Part of a small language model's weights.
Size: 12 layers, width 320, 5 heads of 64, MLP 1280 tanh GELU, vocabulary 2321, 15.7M parameters.
Architecture: LayerNorm before each block, learned positions, biases, tied embeddings.
Training: a variant of Muon for these matrices, 412M tokens, 6286 steps.
MLP neurons of a small language model. Each row is named by its layer, matrix (down: output weights) and neuron, and shows model dimensions 48-143. Each number is 128 + 32 x the weight over its row's rms, rounded and kept within 0 to 255. Numbers have three digits each.
A block is one neuron, or neurons of one layer that tend to fire together. Before each block is what it responds to, as a language model described it from the Wikipedia text at the highest values.

Responds to: Final pieces that complete a word split into several tokens, mostly endings like -ed, -ing, -ine, -ure: comb-ined, fail-ed, Vik-ing, Toron-to.
L5.down143:121040111160142081199157116141148117140153099149179107141129132158140161117099137129165122162175082141131144126084159176144163160122108114137115125140127157178130088158160096130089112148153099101123107157229121128183166168136124166153146135144078131148136171119197104083166098138147140142
L5.down257:057124133166180088130145109141154115136165164168162093142105143122111099135119120203141124103138142171112137152107113124121134156140103148185081145144128106205113144085109078094087081127184092107125127071161136147124078103109131085115117129141116144127114150198135089139144183148128141126
L5.down716:082097113105120128081107129103103075138116155143138101158106033134113152121143148145152142111137126129095144193143148117172139170128115077126096094095118159174058133194125149136181182107120097125106127167142149087122120113145081148110128114096165084151107155125139125165155119098105134177
L5.down1160:140152132103084116189055067152104111124087118167187099146135128158181156184054125113110137158215125118140184091160108145061125125100116147040104092107136124096104146080131119146122147183139114132129160106152107158182106129112111144143168149167079148133137108121047157102117169120108166167

Responds to: Short word-piece fragments inside a longer split word, mostly proper names or foreign terms, such as Jag|j|eetsinh, Bad|j|ao, Os|v|aldo, tog|g|led.
L8.down673:179131108115183114145165106116134152191149102059142151105170192127093128131122144129119131116107174140186069083110168147085170108074172090144110113137156097059132118123215152135094111131206158140169145100159074132118117144103180035136141166095077161078119102136123155048099118091133184089

Responds to: Final word-piece that completes a person's first name just before the surname, e.g. Brend-an, Nath-an, Elizab-eth, Raym-ond.
L6.down108:060144148128135146124146133111175144181141117126089118095117123189131088132108082131124102147123165155133086079115127128146107171120165170113113108143135101123153120109116098117096117209166082160105113134131105129095162165146170141209100133142129123178149166155115131141144143110102168119
L6.down302:066197109165100090118091118233131178143117124123073172119122113124129088094160158148121179115145089117148079105123155120139168150117133128165103121152171152109120175097156158071175090144168168108108135093156093135177149138143176159123121137154125081146109148150123106129158138105163077097
L6.down540:161137116151177174161126047163114091172173163129068133106136169156080117121044152151112139145089116166143142205137148140113071131096164107114131066094158099093114148130094107147087160138090104161219102096159141110108120078125159113182121092109127112154163092184138169115124145124160147193
L6.down834:117185114100115106189090130112076064121176127181105077149133165130051137133115167181102108155123102190086124155092148112102075174126093118181103053121141072179084060137158153097106104194140122179102166093195147153114124084084062164101173157082137147106129175147108109190083075157106156131

Responds to: Inflectional endings -ing, -ed, -s, -ated that complete a verb split into word pieces, usually followed by an object or preposition, e.g. keep|ing, articul|ated, support|s.
L8.down533:130101131137116092171123176137151133150173152139191101085110154192119150081132114146112136164099107115117081183123071170158139135155131090127107055117166083155074147111173158108128147109125143176171114111189090105121108138125182139156148140118152154129220133146114108142081163155107166106

Responds to: Second or later word pieces inside proper names, mostly personal names and some places or firms, such as Mor-ris, Em-erson, Y-ale, Hew-itt.
L5.down197:139120154115150123124109080137153089177087101162196089170176128164151159118101121130180107103130081138153106123114171123167161092133158136106109135141105136167145139165108164094158137118162089108094163161143105152137187090114145122076111149151096095115091093188095120142131165153177088162
L5.down527:138116058196114168129124093072150153169159132134161160186180168120127146111135065159130100132183108114105172100081147129153193127129184109178072150155123086171168170126076092142145078139125115112135135189163161101167122165173065126075164153140135142046135098126140146128111100156152077097
L5.down786:087139154082118126107113129173084172081157100136164149126132164099134133128112119197181134099182125114092165137112204126147089175121121081104126126167085171101129197180183106137089178120110107059060095147200137128160087124065146105068176116154108143103133094144190105089119118153131083131
L5.down855:135150053147109116143142095143137142176193078119151117110094118157073114154150137125152145178106164157116153123128122146131154080131091127138167157113100110165152101128189160141047165154125196124176114092094109156102143063083152154116127117150229137160153118144111120162115141135086161112

Responds to: Final subword token that completes a multi-piece proper name, mostly cities and states, such as Wyom-ing, Mosc-ow, Illino-is, New York; occasionally personal names like Robin-son.
L6.down200:097116167135170139160076121123091080130155141098169158145133073142129143190122091099094185148102120094101110136101117115129124177138131122132161050096139118142099087107132136145145114147138133159082172095148146118109130105173110113042153169071135142101100123145157051157123171051085167093
L6.down392:103098111090188106112117134129168108075096113102110130152113155085103134110113153184091058070172073123128142123126109116100131082102095169106133179144148108145149137128148060146137142127136086101103130120130156112163159120098115181140111158112129100091115129176076123102162146118156159120
L6.down1012:107132027156125173076120204135106129116064142145098086174176167149107155127163137116127127118155152096117173127129119106089132070138129131127104152065146187096086108116167158117117175102098152116117126132153129171125112123109092154113108111185200098058114125146060143146123114119079148116
L6.down1035:096135094153169166090146123134168131128134176108094096192165188146141095132109178093163169167194136120110147166116101167117121110137147123170126091160217148126137106121117129203134105183149146150089129167093144146117097169122205106135103136116123105085134126156168083134149107103129111090

Responds to: Pipe separators in flattened wiki tables right after a numeric cell in a run of stats, as in "19 | +1", "4 | .800", "25–20 | ".
L5.down61:098166107083099130177149098125108130173063165154141124060107177124094167141130061150121165148121149166118139128133128098137173161144148133125121147117147166130138146133172098132091021153093165101140126127117089199079136140132115098127182162083149161177079130105121188121123120133116139168
L5.down254:135161102117170068109123142177137101149152122115081105117157113114158121087131168159105114042131201103145096129110110127141159140137142076105166145093110131105122175127137135115153088100133136160122128147130160130118134135090159150084159126131134095122161122119091109162141102103091136167
L5.down369:159154122174133191144115121113138123119170149136161087146124143202134145113149116120126120117086115116111157135141194197088156132111120133065088096095135080108167061142157132135106196118176168138122062093095118143115104118134112176120133102093180171136145105150123126102054144188132101121
L5.down983:104160104170106184129163127152159116152049104115082127132102106126101124140141116139159109150139056119165113117142178137130130130097133161119110171080131093070177111162086154126108096192076166112158080153095133159088151064136122226084133101059131129125101110193112139087115149101118155128

Responds to: Word-internal pieces right after a split-off prefix or stem, mostly after "re" as in re-n-amed, re-e-lection, re-b-ounds, plus serv-ing and becom-ing.
L5.down236:123133067109151199125109179072168121128170166106135126112104188131146117098129087127178130134135112112072156132141127181134141137173107164186097150130093172146142180160077091150126168133113191146091174089079101175136088205122151162128044145147166071174175171122163122142151114125112091135
L5.down645:126146087139156082138179107105173146150156168110106097141136127203120135098134191121095119104115158136132152163106156057123145098128135105155103088109141196119169142214117091080115148123076145124071140129148109153159137144113131120134096126102151135119150182134074070111171100131106175098
L5.down1064:152108126115154118072102157164117190156094118107107140145133140157129158085169170131157164173158079080089122188138143159204142134148110077090123138152149079074192149144138104131093164058109128105135107131130151134156075149243116162072137147171145092154143157072088170132082121137126096117
L5.down1119:118094166150121114148152094119167154131077185158114084125161156165167075079123093135153141107159149179074134102150117075112143130132148109073135152171181122181144097087161111169118130129096115167085064115130182113123130140099170067120148141080116104088130101124103114121141128149143153129

Responds to: The final token of a person's first name, just before the surname, often in tables, rosters and cast lists, e.g. Jer-ome, Pat, Dar-io.
L8.down755:090146183084143188121105135122196129127134145145119151147099227145176104124142119106125103140146089156160129133088166120117076157082094157169102106139112082112123099133145175139130101086103124124165090154103107124135126185121156147161174101175147192095153158104110133160147123116057117129

Responds to: Short subword pieces inside a word split into several tokens, often proper names, e.g. Mad-on-na, Buff-al-o, Séb-ast-ien, cimb-al-om.
L6.down344:148113152111121152122125212153124179092131121110092136142104126108107121197109167148180085120107140129135144063102136123172114099172163092109130203140092132169158148106070146127121124171148119113116111098136186142168176140121121146058144075116060150087126131109098119082117086105154118178
L6.down614:159138124144161147150180109119164163159090101128105098161128084167137139107091092152128030161168073129157164087096170159129170139153143017099142095162096157104069097150131217104145154144162134127142140084158144153167133136170117165106135141143149069149121152106134140124110133152151139170
L6.down928:102164193150094125092164119118153138131118078136138121131131129160175187115157115109133106060149163078171058166109149142126090125191125138139146156120145137200122146135137085100139129148133132146101109105072108101154143148119089053086116125137173134105106104116177108111119156131141087125
L6.down1223:162121095098138149131134155039150121119084126132135127185167143132126104080080085074089159106162126125130104123057115107135083122098161101199139145092101151123127151207159130114106145075106091121061181130093090175111106128117136149144098157131165153105177115114123117171154139146112087070

Responds to: Final pieces of verbs and prepositional phrases that usually take a following "to", such as "addition", "according", "related", "led", "due", "referring".
L8.down848:158166168120102124115118087071135095087093167155058136111136130154179112137150124164101135060147082080145135140136054132131146106119178137110252070149167147160124109106111119153099116132113145128151149086161173175064108174031128097067150196120117128138084184103100136104074125081142094081

Responds to: Short word-internal pieces, often a lone consonant like b or h, that split a word oddly: draw-b-acks, Turn-b-ull, Geb-h-ard.
L5.down302:167148170161120128119097200136201155160125103140109162130108129136162162119096107117167121139124153130160137155121095128098108154104136168096111175115071189115138164123127116118088038119105152174110156081133138139120134122160131135054179136130123149108140134134135164140135122117110160166
L5.down423:132180129120116116190110135174168123136116073100136134089101134060105118132117160131154117183088140151129163111134167144071151116089166136133184143108141135087128114110130070140113097047124114144112106153149083107105107084114133072156113189083131110125153090113172145101126164121130189144
L5.down549:142173133075140109139082150130104083102167113170141115144081074107144192117119095113144110125117135163156104067202118050116077154148163072109125132061118122080088138134121061089106145137127116148137130099131103129092113129112162106151132119117102102127114157206126163116142156134093164173
L5.down1071:119122122136100148201110157136122126094085130038143103078160121092121097137111146145100214148153135169129136123110219122140161121190101083100135125119110176129131150145091121151129122164126105127044117115074081110123174071077134231098171131119114158104139189190099096099138104166113129079

Responds to: Pipe or semicolon separators in numeric tables, especially after a number partway through a row, e.g. football appearance/goal stats and league tables.
L6.down87:121076167162084146103131132163130148168094176104083134129070102108118131098144103099154106137117136178131158164101176151214152141166095109096140242115150129099194136092133125099158114139140166145176108118101117153138166137158120173133134131141088096130114107203135064131196080114100154084
L6.down208:089214123148145116134159152112102129073099133118123161134144136065147176133170102140093153124080150158177090168069130097091162111130120197134109121073083179129103114133164034114093113147167093136138124140103122086142145129144125094041158177112113084098119184080139116148161150126106138149
L6.down718:143098148141148103117161173119097123119103117052118126123212182125161146131202114156161169088139146134156115094148139180085173121081131147153136148101096079125131149190069141071177162163132134116117113117055116120140137164101123100057116144098161124098165139160144099118119162108106092093
L6.down795:148173140118146096126111127131087056201130122112156104067170109153132120113095111088102139119149142098192163131038091118130156137141110123145148176094066152107137132103149163149106108106110109176143163123113134105135076114091078124153139101133159096105096109205067113120119127092133113076